Weights of a small transformer language model: width 192, tied embeddings.
MLP neurons of a small language model. Each row is named by its layer, matrix (gate and up: input weights) and neuron, and shows model dimensions 64-159. Each number is 500 + 50 x the weight over its row's rms, rounded and kept within 0 to 999. Numbers have three digits each. A neuron's up and down rows have the sign that makes its largest values positive.
After each neuron's rows, "fires after" lists the tokens most often just before its 100 highest values on Wikipedia text that the model never trained on.

L7.gate8:512488491447498490379468464554562481548504439482541471380444471514542567494512562545448511504553624511497585539560565426415469514535462512512476580560515557559439624526485524501484498578485490509533564431464431556489532581482383487508456507511521499522506471493466544472475542512546447467
L7.up8:469593513407509521559435511452466562517477545470484506503451514549511466528536467495471439460496443447502490437550496480508507553522518525608524607536420531480424469438558501510612499529532501567514474582553595495580571466566448508490482527517632560489594449547535509525503397487409582435
fires after: " c", " Dec", " C", " prov", " Is", " G"

L7.gate271:582467525549421465545469367487526535522452509536495495608508512574392562525525512510545530538529511468525462484518489426520460486529492512517435509498464524495470580410453521488462540525512558520530459503500490581411509512610447474559424419504510505389545603481492454485536451482477428463
L7.up271:474477462486577407514490472434532475505481514509591414473558477431498498586521420593514530538509489663458573493550484504529447546417450566460484568536374507588494579533547515547532503486503475459558453527509473504461441526477566488516529370474520474569598595490413517487518480494461439471
fires after: " v", "v", " a", " G", " R", " Cl"

L4.gate248:481590545463548548483444484463462446413564561478525499485534513480333508501482512504508538477466574516494616585540437449497548501488450573504493468511553568485462489569530516536499562488500457513537539547542453528514498515562425571492327486515481543538538408475548370507465481540462441563
L4.up248:504523540569541452491423464580476451500608504554504522499431575538510440551508499490581495499526499448498557553446581475543494432435529490510547485470670542533546477593509465487433483390475527482450478562526392442465400416459494492525553480522531478466498474455502429474541521555479461527
fires after: " (", " \""

L8.gate153:502590503493506461559426499553493509608551520558523488524570475549524449590489530459450578454448414521496563469435498551552483460521523551527484504497584508508535485416392473645510545498473392465521574488565417494456508567541495567524548493486490530515584525492523540449505552433481549483
L8.up153:527488473535505428509410375343517520409500488538527473596544497512584531501480496546514581399490517541538469535499491459462499464488556494425503561482529426483597441482418539519538510454443453442467535500543492487531555471419531597407480596476564485451448491499540470497532472509455548539
fires after: " res", " P", "t", " as", " pre", " Al"

L9.gate272:445510600534446559533472521518465499514568440583482493435527451514466519587504445503586459489401511478375463445543593487464479525457537551520401573624464514470556468426594560538564472538457564548423475488508578495539468594475454541477435525509500554447500588501541477623452557498506564454
L9.up272:558487448469557471474514513562356575544519508545521437516533525452518451576455583499530498482504555556496466524565467475584428474515451553481596581504487459540457531559464516558521487497487457511533482496500420464556504639465532550412496509515525460607518551423492495443567397543427536565
fires after: "|", "″", " c", "′", "ens", "°"

L3.gate210:510504496480533478432399500483540523484539444485515554488495520480415520487424530504532485518473485546541598514522470403555535466447531463561537558426447544510501479562441524533445479498559451526466501613454427465559522473530598549478520554542497578518538563502537425449554601482485464557
L3.up210:484526451474538500470439484517443539554356609581555506534499387518439666564547525531473491569464572469540495465487443435459553509553466509431550459561498453519543508478513487465472411525536462499490472560500527480572531516511532557517497527624430546485525548450390503422483597419469446505
fires after: "-", "==", " ("

L3.gate22:572600510510488494537541489568523478454454578504474483531547513358521489504515526426469521540515497522461531408554543543553536446514532595483528608558523428498407514498500531415589455512418579495465482512531524516601530522450517376502541542557514422447536496477469500429516487503554600492
L3.up22:410577496424421474462440424515596494501507515491502460595560452542521501502432493473437445485571496543451501399519343453462483576530524515464480494517513477477614557468551553459611393532411541569526496439541556511488513530460528420504384553494413495534533463528414486512570415592515506444
fires after: "C", "A", "T", "B", "E", "O"

L4.gate236:517399490487470517496484541501547514538608485546375487464416522454533474401463444520584583530467532616464542542500433458513486491569479488612531522502538538518502477578552502536450576422413443498521506494502413516466572514516475519474503502347490464507502530521485548466463447442445487425
L4.up236:485489533506480496567474526555527514444604481388514513517512394529462488428522529506497496517568515495474556535484503514508465484551539603507527483579566552580533424577526536529464527442412481427570518418538517501453497526527422500491524541447495503469475486506570494560429451456469516487
fires after: "A", "\n", "C", "P", "E"

L8.gate138:544544501427418528447447497415578488447499480534444426499520483548490494530435474485488518497605417511495477615399487592546538542441426500436455520497477531505495484461426492508552554484497430483531565522440479526493518389514503456594521501657603517580502492594512499446501519446522551489
L8.up138:484442372593436478512491475464544523553500526566511482476480543429457429555469496438455469472527497520487460477549510531534493496524449600442435503533455453474529465515517533513510525547591497449535467515515472509571507504551466519532554439533377486526557506473567503443522495439525553556
fires after: "qu", " comm", "eg", "arn", " comp", " Comm"

L7.gate370:400505539495455399546515530520534583485471507499580536499404495492414569426586464477513455473578537592449509475436447482514541453566458490451571514521478550437433459512486503519394515576387438463539424488519461440562522500488562524506533575501494511544446568490529507531546503525508525441
L7.up370:519479463550397490504436481485460552520576504526531576485453496481494503570498401497525527531562522528556538530571494512497556449463528484521565471429464563549506495484584538499501512507400562564469514545531500453484508486617442506495412520374413587477522642479509458528576479553408514479
fires after: " S", " s", "en", " J", "\n"

L3.gate261:422466515502525370478490462522535478493529483589451508561547530541604570501480485524535440487510615567556501466516463456530486464521558510517476549497557605413463508522485418488479497488502550513488427614571500472454446523513398547506410471467499526572465432461551461482537481526538555602
L3.up261:500432495566448529434441483491442472490455503480503593525515572448455611523587535551434560606559532459548483529486422473457485473437463513541575539551508475491482508481494523454590525536555507478394500496540425453456504501623538515526571455464449456547463516518444494559528582462406491466
fires after: " t", " r", "==", " count", " st"

L8.gate130:506480454497490530522476440493504509511430364451490579495497556474489487422522418536468484515538636528513516450425475430532613453447527511486508521521496421514490538501407593612443508512580524570484512447541525485395528458548528513484468530499438526511536483494439443462542565526559406470
L8.up130:532509385448560496469550444501429544494361513433456482517611589578476462479532407465541472488391551466552500517425521486489497513547473494467417484533529475503556542437491546461479508526456462550535458580552476485511422489478415520384470473554484417469415485584399485555418493495565423581
fires after: "-", " c", " s", " un", "y"

L7.gate185:466482480485509414534378494374568446497572479514384569503496515449495451518504544497438470588580531503469480501472547471483564512483567440551508471537563489510528450424499564530501500552548477500495387473575474557498574552459521513489642513496412527501513483538491490515409472594384481519
L7.up185:529482467504448499461468540599472409472491521528489530445420578465548535493468498395481525557537516459563507460353511603495505517541506513456490431546535451450554494447437518549457550569446586529462509461524518509465503529446443515515482424499527503571509508522515524571439475458507608506
fires after: " the", " The", " an", " An", "an", " a"

L3.gate92:502464499396386405422501487490457484490553437546502527531438542523466575472487574479404557405534527485474437511620597541511494470585537484510436463507566568516479489570552427506530520465417434459610575508455522560420474545587447510471487509483581432538463482512568518503516454486528432482
L3.up92:482403582535491454549555519543518532535412486503490484533517552540480438534505504495505416430671550493516443508478383536511484520539506441582558502364587375489495442485556468548531437472538622469525602562544520535522508496556565419501524591526467507481553484517502449476521580505560466492
fires after: "w", "ro", " w", " rele", " l"

L7.gate287:477502489462496542529484472615562498541485402531613526396517491525575497551407475551456535471429558502431561520483485548472461540483496488428452511529463490541526538491500478503445553480444495477499526538551418423452504527462554617557579485426423393510458536409515481436483494433512491465
L7.up287:445549467530436484470570473577546453469502586452434508565479469567393472503479528618477568493576461484474522482508468553602570477497533491531488465456534501387498600529524424522524509524476490470468495561544442460518372498491558575454539511536430463492524538459530555522525543561594499474
fires after: " t", " f", " r", " R", "f"

L4.gate152:511527553447514436512529419522576465486451449600494517497541551573526471604488457421545528500498583477510488510516334412473465450441532638578495556470499481509539467513539521393500494477437528482523487472502577571514502545491386497483473454544593504536539472558525426518515502556481507551
L4.up152:432480559417469520431512542570483450470513433482464543518497603453449490497436501463502465487537522520481480422578430432484594491569649607480471439518434541586561559519479546516456473532498453544482526431557577450401492522504475526411416497516475406592521482513497520534537399512486454468
fires after: " pro", " c", " p", "P", " Pro"

L10.gate242:549587548526525581454466474529500550559550518575459603432535425500434539484486477570456558553474424484527556398467353480592519524480515535455612528531524561536467544442463589522526412460472538485475453507498513384497542417541587470472561519471484564516500523553524438484464470505466548435
L10.up242:463499497575486529521529639549498481494580453446452549521431532550504453484510451519454497510362527563546534531493411455546506502537556518439445556421479472485455524418519494564526462424501507506463474477553561518394621471551514498561465478539499389593552527617495394418518452480531500479
fires after: " R", "er", "R", " r", "ar"

L7.gate58:548452419468510521444513465518500578506557430467372446532660538552455451435490600510456492509428475493550424576442519498483551476558471522400511541544500480493439562454545517426532457488597446415383561546578487485490541489514583555411514404524531434499474509535500460535470419526548494490
L7.up58:451472555483591556500431478465571529559550536503474556516471507484412538518508442494488464482584486551506456507500465476363494502520492545425422560472575595540521521461498489574545486544488557456456493455513453459601505515414524465503577444573453505476479533604425498444468430503580484455
fires after: " al", " M", " f", " N", " V", " F"

L8.gate364:530467512598416472423509410433616548539513491538563475537536504595552552502518588439385454442464443535339492539453469480517483479540494409589499492415459535503504440461514515479457538575563511568495529542449513511581495605450477521447383399491426564495573473513596482538433573477487516515
L8.up364:429510522546513460400527553400487454466515458488455535501445498501498534410535547530531398497551467426528441571423403492514464447566521551480520490469529534471508444389489573474454472426490496557508554443539559467392538500523426502486586511482523534434496548447521506507478483577522470456
fires after: " J", " ad", " Co", "ro", " S", " ex"

L10.gate140:402484468493524532474549521434441459589481463420476468527540483590480543491484493449471435511544516504516526520547557497508520491552567474586546424497406530575505468545533551580493546500539505614443571501502551420520407573514482428444529492474374504545500559485493516544528534443417439565
L10.up140:544493521555560483463470567615543488553508462533512511490559551517541454474496377528480438504471436508571515524447540415533534512463448493475502455503525427473593462472551460463470518508500587475475577515409514395493523518487532424536488416588472521491519413509455483484352576534470527524
fires after: " f", "em", "ond", " b", "a"

L6.gate153:454511516501441452506496478498542482513453416441515509425506569450438526597483505505484512499501552484497492488577471549499554543510526560503518492596522460466538456533637492601426512477511408526523479389533489389519510461533447442444544463482519490534454494615503531432453474523535559484
L6.up153:475517474562534532500593456504489525578535560580513409516524497447548470512504436432508476515439562570434498456475384507428528455520403505497472514524548504531487579479581533413506514453430481481394486538529575438541514470420465466526441488554527546473485443548449514559567531473619477520
fires after: " C", " c", " D", "c", "ab"

L4.gate243:542425509554454520436521471573487474492491492553437570497537539552530500506447488444483534466520569459493439454479432501543486522458499593529514554488532506451459492491533501409602639530428537400420583510379504570579515448433499491535544382474504533502552427546574528516546416629520444534
L4.up243:493526564418517431582403441484516430459504552470510507505556397579552485553484472455480429462512588562504500416531429414448464508540552475464496452515538505534589534507519498440480487442507568478599489473558498546405472499481448486555523561525453504472498563477518403543535536498504548481
fires after: " |", ";", " sh"

L3.gate295:550585450506531414504552458539584548502522414554519566462482515445342497529441516494534551560482592486533597572527533457538464489549498538502551472494563475478484540514586522419439507507473490511551597508457433419576524527560406435506491528433512408474437573495541481494484443555518470518
L3.up295:472432442609481442522499579382480466571485428494549548486407383449441512517551483538483540537464502493511630551497584516517504510514446557539535445462500523571529542476568520479444532471502472434517486518523566463501483535573509557483443483495437532521493565543513437478461478482435459530
fires after: "\n", "-", ")"

L4.gate63:554562538477606456426462499518486490443532483533448553426461484478488489537512420615548495488570479566551553514627427553485508538502511505479519441591463539561497482576536506533499596466482459510442571530479451495512439446393420456512431432493596511506479430540537364474543471496501395585
L4.up63:464491469497558507417460483470600436432506460491457556490519440530440549494512459624490532409520477527530514516610490477504427532402554496451463453560497560523467528554488564494544573450464528511524496518568411488470511451401495450472415486460541589566485445568531418490530530495549397497
fires after: " (", "–", "-", "20"

L7.gate292:540463528488442508518534380447553482485602421545501518443559552599377591536492532574618559527476428441537489490486509425436484562503450463551416522493535512525510538545504566533408487457481500457503457540437403511537552543439456568469525531502512611561486400517523414469518486512613510458
L7.up292:490493445508556500518521496431397548619491525570502576499528546460436386468460495499520411563468492530468519462581540424478559518442450455494546448515451544492541424483443508612478557481585421419536541449523425575537532497556403578478502458496423510454413505535509453513502470506491598489
fires after: "ons", " ass", " cons", " comm", " resp", " Comm"

L6.gate324:419445492504444552496530485550484489543470519549474430475601475458454453531478501490454560483547518559544519602383596405567573397394533510429513544488405565384558396604632518568505549496568490562490511472551484475458518537514495470454571517457470491456522432423401519550554580526596579437
L6.up324:492456435562613547428405572497481475449519547555490519477484464450541503491461490549557516459462582598529372582419516465572502480467454557536480498546426471438470443451583575452513465478501512551458467521512489505419525533484485511480499543556450519543490505445491553457442522566524534488
fires after: " B", " l", " b", " R", " a"

L4.gate286:562509453463461467492573493511497541537575476453549461521534540565485528555415571509456525482506554539476505478519464558485457530551455581495525508540465612477504434525569604553441420514464402539402621522625522364493402538524423427525477478459517420535534462581462509583507486602500596520
L4.up286:487525477460419482474578544544492518526467474459424579549527482602549477495373436577403504515442543473584501490552489483483591507453518586565545554545499537507504542525540472522470523506475567543555552571479569374479390555457475465526453505471549483549590502474513368526502459512556474569
fires after: " c", " t", " sc", " Sc", " T", " st"

L8.gate107:590522480470513581526533569497376548553506493505482520495496566428448568469488441476499472451520433420467512481546579447432519465474445562529542550568463550586489513567523569456476353470513485458541527446480548456442573478590388533500540505509480574543424542548477413452488416427481470421
L8.up107:523514524499475493484542498457485547602495483526461533492583599520532535552530418521369459443453466432480514459576614496545482478507475605479560413466520462500544467531413498490469467461572468552492531404479496459473598598582493533519413553498466518475508460442502479552442486441453520585
fires after: "ec", "h", "p", " resp", " cons", "per"

L4.gate128:508436501502510435541456475550433454550570555424502465496581539575415584473490426549491477368522462496508437452464466485458511478497500514477341506550528508451502459465523527541480453511471570515547578435521564482476552520535482493478529422566496419548506476573504498457462452364543483423
L4.up128:446527475432393472575479416555534421586510505474451494567496487477540541459449442608497522512493451487450420524497429532518526532481492509493400502587535501565543521460598578552529403495406526489512538513526533450494490595468488525497436511481507519558494513505487583442403408475465536492
fires after: " E", " O", "G", "O", "E", "A"

L7.gate338:612430535511494570549464565518423456457482476585497537481581515548438594491495484513475507549531596554359492515581490519498560469453481459495502477457446464533453539530599447575608518438524501557426479549609555436447505516549465424472459507455414479492577466552514404466459542522492520493
L7.up338:477343523519569549579495483421453470508591379559485435487532551469477481430569620576553533500524542448464474468453465431421473510549481500565475524494549532589451441506501466444477470480519454478426527510591500529465491556521521504458525432555597562488460508500447480578525454474527537519
fires after: "-", " un", " st", "on", " gu", " Gu"

L4.gate131:493436544517497412498460461522507575506615534455416492512511507462443468440393526470525513488494546478491449566501499524475484451472526489531567402543561541531503527461508400514533541514498462458365446528571497510458510566416479565403527484497453498504496547473414422398539581471458440513
L4.up131:470486495532492556498516536520452619485510374537534495457446484432620484462542535588546396548552398492498516508554526435417563428487469541459470553467438454592490507509453565508477526507557464537467607583513488555440524509445510465457447547583468572508588515536517489503470397490504492514
fires after: "-", " (", " e", " pre", " n", " un"

L4.gate231:525508560459521530592485555473520485533519522501512459547539565435481520500586536516589529448514494461413486541442427502499477426478487503512579592386481551525407521567491596497563449544544493491500546509525484467555468484447486586440401537534457490389521449522467525437547546419486533508
L4.up231:495497476515538448570425654514493425459461547540476556499565506566461505516464501477553486497497567567454478497437471400532390501535559553589568594524451470539578501530553573494477511532510478549452554526567590469509463479466414521491418484452497417423526465524490471560466589473506433523
fires after: " c", " C", " P", "-", " rec", " "

L7.gate1:557514511450382493525537453478443525520395549551546473519498459519492574545516578505446469519454530543443442573494559523521526480475553494484489455505528497402490416514437468504606582492462514541493504578510526498532523533556441423428535534544551340534532458518449505546517471543450513500
L7.up1:546447494546504497530425446429548523468577525485503576516460430530524541439535540490477565504499533478479344449562494571400454481528473513449462490527556480573434531559508579480490436460498464423466457526448453497535528485480568530488496473445551511494460521449478467451460469525471513517
fires after: " as", "h", " de", "f", " res", " d"

L8.gate228:469539449429498525670380503538557498575434443497496523495537490550477437488498468502472504413502453421513480524506452500574442467510541454477442620515427451447498545421526461503465466424489573439519479536551500537452597494572535397520509580517530469416498479559441462421541567525513441514
L8.up228:548497540425462566481447508501523504515464509454499566547567516430463450487549408443563535524461467508547535484405522423570546487486518602445358505548499435491486417512546472452521451388462548471451530532551435431525573487466508430498460497487554523547641520532505498459532423525548571509
fires after: "er", "ur", " F", "al", "-"

L4.gate168:472514392429599535510400559434463482456534545487476468524526469467435565549434534572515405555415511485550543514448551398530479467495450571472480524480553467508531565512584516488436462554534474488379413539496494479533455504513486438454444508453429390542512493503402524429516535442511475489
L4.up168:517535474454544481589508569488485524592550607465531452436494484545464527436424407405506580546576482588503539492497610551481512531557467600507497441455528599451468576462493477538431548506457534570533499472446516496510468463564538509525419474372410466549445483470471489446474504397424448506
fires after: "\n", "-", " (", " \"", "A", " A"

L4.gate307:493503461476483397425512472492467499569512370436539425496534476473439536449536575492396478417528584455556507524587511687519529474408610454472554486540453526567464574541494573459526529647439475534522561546486487431504494412537458464494498441540545444459454538462541511524557555470566544513
L4.up307:457563535508525539433453456544537478543566455481509579492440461453551517525396409575447486506538510474535530507527484473473456554428522430536596499511491513501531475465540536519492517529481557473513449452474520459479489558539484593532468476439426514594527535482546524542490502525465610477
fires after: " f", " s", " w", " b", " v", " d"

L7.gate187:489514537471485446585360464494495547605539468500561516473577562468391559524437534558439375589399574508370527408447546489473610497551462518569440483427525571551539483498520508552463512466522479552544587528560462609470407494437512495481505493494505586496534428479442475468499464517451539479
L7.up187:504536512479494508500510513504527437489449559551484500538507543480475487559448471481414434530457489485439523548547491514542551595447531458527422475469449528477584486469524474607570415487600429469530469431482550552548428449468513526479536489505539590464495539560408440500490412549588497525
fires after: " S", " t", " s", " T", " "

L8.gate168:444420457496535531524490523462549571419460470517455566452583518521435447425466553370420456530483526543581491428465560553508465460476587516533439477520490448397560481566527498520577534443572455530500484491622467484457413449512567487512529475532572412519479619534478494423510514476518480430
L8.up168:533458532501388551436492522471629514567502495507453497524463524570511461466513462415444573578520487493446446402567560442486529481506511438518480535508568552491564543468598431419605507554534463425570422528496467443440454418565465583457523442546456413512536502598477571478448543470575563512
fires after: " s", " d", "r", " f", " E", " N"

L6.gate346:389481556455519555488535495545611532456497438430504569492476505463502390534480479507414390517489507530465440536539514491560514505418503438573570478456514440513436451447490574526541535580450553411451433531491535475540460529505521457501596485479469622461503424578409505390545579524531543534
L6.up346:463476546461580452511563459505482509475532471472476560638480581451574608456485560412535407529424489538493462493461572463467523517554537546509530475499523456443472398444559493525462600516515544533460517527474464422519551432535557534483555467517553500543517517571485637476434539566509475456
fires after: " S", " s", "ar", "il", "y", "i"

L7.gate12:458504599499478459550462600452569495499562508410551454545471461496487525499439543514619504508528515449438557488477419412548459469529515524530485481433497435385426497491500578512573423493470612491538390413586554507577410511508561479530516482535522401477472439529498496457595560478568456546
L7.up12:602486447542550503508476507514524514503413519510527554523498521463474587575519504551499545544551523468584462539586517494564589496638443404485420563572459423547613430473492518479553332421525445485599490536539509561518444486583555465520491420500551496482546581470493534469508433494558560567
fires after: " c", " h", "um", "om", "er", "al"

L8.gate80:394551523501491484556466514463496510433485502515603502485570473485515559510461479385506556530415556536479407513428442495424491521481528499463501526519536455608414598564508539522537511491475640501522455612535592433428503534532589567433487524583563561473526478548586453455589447469530447506
L8.up80:580507449583450454428455504513481447497417577462593482502490443553509517521489467391549512483366498549473424474433501516467546474600517511437511548571523514637521576472495505458546434530598560392625460567480577438511565563457463530490440558558479567476487553509480517501516499486557456454
fires after: "-", "\n", " In", " E", " Pre", "uc"

L4.gate57:444459420446541388464541464530507549468492451581568453431537462486510547521450567523454532426575579549555459466503495520492473528409512532524548496448512494498511417583564454578543536560500466514532652593434559518508444441514527512595475513491560486505423492545489482482536577432527504495
L4.up57:442447514497516511492519515499456424571447465505456508613490475476482506405424488535539466520584604556484461450587389468557435494509594538551465438499587436515464480575592486530483495494495516512540482510513495480436466415484392475580489366487477563451493496512542569583555591555513527539
fires after: " w", " d", "ro", "In", " W"

L9.gate252:542562595455519534552569474558419510575585545528485537540493486560480487439485491433543463443454539569493514445464563573455482528494451503423456445517442435446514502466481457568549489462484501510572451535456471538565521421478521572517561492496527601524482444548349429474453543503515466504
L9.up252:486532487534555435507520496475491476491513444478473563432429544445479510452433475446554499500553434449523534521429522424482597531542492526546505560619502518600476432515495484553439443451518398463498390451468517614510465490513544502444529508467522534528414514366518405534408585511400521545
fires after: " he", " comm", " a", " Comm", "he", "and"

L3.gate88:514553401428537499440423485461546554614491601475484549569474529447383517494486584523539498553449534439589539507524550472511545509426496481543544447444529531521514514549503517428425519474462537465583403538509494491533478548501481532391496421561569564448557550471430500438525393506400444587
L3.up88:628445566533510473469476453567544519523471527446558465556582514483487462526537464506534468484582598394506573572489542565465437556482573527534571562471639494505541620465547506531485486499462516420556497347545478585601503518483557563555518506505444510451401469503539393539536459547496511523
fires after: " (", "\n", " \"", " the", " a", " |"

L3.gate327:552502428459415456504594498511349548480549463456502546470452485450365535540560557479537561523518592534503467559505545519508482543486466504489399505490569566478480455461542491436453540480517451551515477496463519549593514468458570527464568376541542467454479478506491516507426562469520527517
L3.up327:574504485491506533510506499528469550487469463523544538497450532477396465571585518508531555571546562417547440506480547578548467409502637476525496486465621485508481485494552454441324445524595503497520424482505418540526447458463555530483593492464452474455464501522558460407546503468436492512
fires after: " (", "–", " Mc", "\n", "-", " United"

L4.gate99:480494522403521481427458464458498600478454444581465532387389535525480466527519418365528504514528537508524503504495513505506455506546431547391441436495412492538458448548507440498462595545518487489546529498435514520498435414536527555544520448486448468544542484483469435500519468420516469587
L4.up99:538385464524579557547535413450397610484445575535482486513496485519524483505493498569441558495550491539550472538494469552454440459436435536512513489511525535544538559606523393498464471549535506495521504529521603461447399374402528501498556483387548484499483482534505507407436528553589511527
fires after: "\n", "-", " \"", " (", " re", " V"

L3.gate347:452532522493530454485376505544509501523465529440498512532478563393432480540479514503481476468341529467506539495571540571541529511428589576548451460561571567546494469593488500490537549420557507529568454481509536530441522516608529581392548542464524521453397552541543488456542425561517463469
L3.up347:511514517441535410598508517515445471593469488510526469505490501496457414457485553573526513479513496491532576590505528549559487529513455557440437527556501415543490356501531502502550506575573458516510429602494586510500527481589528583380501559466508418501519484480442473506543449561486557487
fires after: "\n", "-", "″", "}", "°", "i"

L4.gate311:584553557416498557637474486517523483362502527477461500572467542459404491390436477434516556495515532456430530462431551447520467546611503499450445541507476434500540510511559476498459533556537603509510462471530437550502501511471501579519603569547428518460571548506540535434502512580421488508
L4.up311:488407516464454578591511494572511628496593525497494508522427485477464472462498535486465517517545502442485377525429555468504450485451504494472412457539570460489572482452484512439460555501620507489430474543517523476463413460474526531616555439553508463454544571530488468450475456499474559466
fires after: " the", " The", " Eng", "ed", " Russ"

L7.gate331:545518606495368575490497512565561471516464511456525437493438483475499396467559470456411484471578488448567500445500554478592494429378536504450451556527469571527541515566502541599447484532562487565507460561554482502562470518515497479476571488554597507432415483447544468488432460503492566493
L7.up331:501470529467562486494470583470576486537557428496595523528444449500485521495412443473457542407387525494391507500464538447518523444447516457470538535552384517618535544487547484491495468502578537414518609513509465527500470498554471480484470453504494525530518489519523562627473442405465384531
fires after: " R", " N", " (", "N", " L", " l"

L8.gate268:590547472454515466493478622414575469540448546465510470479500508520510421469540548538476566460524566448460530531539516463516471527466521437513401468523476503485511544586530567494579515502467550438499473455491538498399519623435507534504557514489417447462470523500543454355562482453527466499
L8.up268:538522463488385480480551515538493497576500502449442432437587522420480456507543521570520515600484487502512472566481421511537502495548460533497391443548544451407562599503560609479487570527592459555464536518598530494533515519457506401485517445492509476432509478480493412465502448595571554464
fires after: "b", "f", " f", "er", " M", " Ab"

L3.gate169:512419522503477480590491573583547455571603433497496504435490456564533485462532489487523529531515457476450584442456490370498453522421531465487527466543527514475463529554460560475551488437458552575451555511451453586538542444518502467411542456437544484480506458489470549516499505584549474375
L3.up169:504477489531499444630474516507545527587556452484545434492520480526540589515500505482531485430519467550485467382418495473462435614477600509508549471542445462486584558563442512390430498456479538482559520489517490533477494445570535536478542505518487492508481559521484467528453454579580514420
fires after: " 2", " 0", " 1", " 3", ";", " |"

L7.gate364:423429546490502513530489471483512554462542535482511520477547493472446455352590517559499574437458571481468533432472475519503533485475509544460516575458419466391473607520577539502536507536430461520442605495505399546485525621554458504521492492552479447511511587561437475467432526475418486429
L7.up364:463491554524569453457412416464446473647503498530410480474593521576492502515459444552456573542489468608445495482502444572452518557458466528516453496427446542521515511539497505453499330514441471493485482568484440533489555507402434556527447508562484423542532511618468495510548569472453528405
fires after: " E", " I", "E", " sy", " e", "ro"

L7.gate24:528546515485463449471426545505448516471482502563373522489478442556450511513446464450502489518576502666518448550559480434500491525465482548550422490461464584545435516485511409586560407432510542513503483458480444447529533544548528505539467453517526546592455521547491528604513578506556563515
L7.up24:431544475504466489366453480384445515580500471492448465502408486538492526547532577488486492431566485530442531484457544501466456432565418518528541536537569477388596474480469568523473516444589504483459501448542552512488438516499561484547472539531487527422538512477434475553481459486523515522
fires after: " qu", " en", " ", " En", " the", " em"

L9.gate177:464533474622444476483556427523495530530510536483486479419537489495416489490503588520542557499492588464478517398518535511487535612436610451474545514529491520498576485478564547578477489484534445528511553522469525449540530429495551377438520484492512429604517539511520396528546572503493428503
L9.up177:502537467524520533521529490546409539510472495528481511522508551532494555496591501455477513473487478507532439523512411473667528521552534509506492476490473572555453447398458418488489511457415577633462518559531430409509466481541513432502503475431496453502511557540530540525566436550595520530
fires after: " d", " st", " D", " R", " r"

L7.gate82:527458512470449524466447558506468567509494507432454494441471536525478560548500561509428539417484325484396543509548577454488521513522481495472510464552389605466522468459584598446477551494495560501410540443581510592534522521486388493520465497535540487446488446545522581502449496559433522388
L7.up82:533460550487529521557485532506472470535514510454504515509549522618508487418435509446541548463487401572540476481448446493418430481500497538525532552537439473577455544438487487488455383530474594513528508421487490447487464528555386509564507506414534455485455527468488488476436534507427472449
fires after: " S", "S", " G", "-", " J"

L9.gate170:520530531425389502480513476475490555609540461589477520540477607433446450586518529510479521566596533461481532546532429595559456482439544527538449544502492403598520517527525535495499419420488470540455628545593448466454452491487492495438474443466520476486466460552525416459481485443561521517
L9.up170:434513475513475504514488523497456458490456420528487538578502542510470527499449475501461520450518497552504537345394490458526526450476512552552513575554434378477520491527593510491485540492504517503513509575551479437550500501477434575462571547451462441478499490542509472483478506476483514536
fires after: " C", " c", " pro", " ex", " sc", " inter"

L9.gate175:455508493440485390550476525549491440487518466552406477487529506474452457501507463502469489635478479567498456488540489630528595532471490422420498486498575528501466477439536508449500560504417493499496447575600507563560388490483508458538514479459508522554427562599463468485582564419542478541
L9.up175:501475455565551453525470478511455444513616439490467520536471518529555601530561520465500562469483488458490500594547435511515548556387599445536522477532476448479490500513621418469493551532405483524588512538538448538463471482553523508506539547518482612594429528474529447397442631516456520550
fires after: "ear", " S", "r", "y", " dr"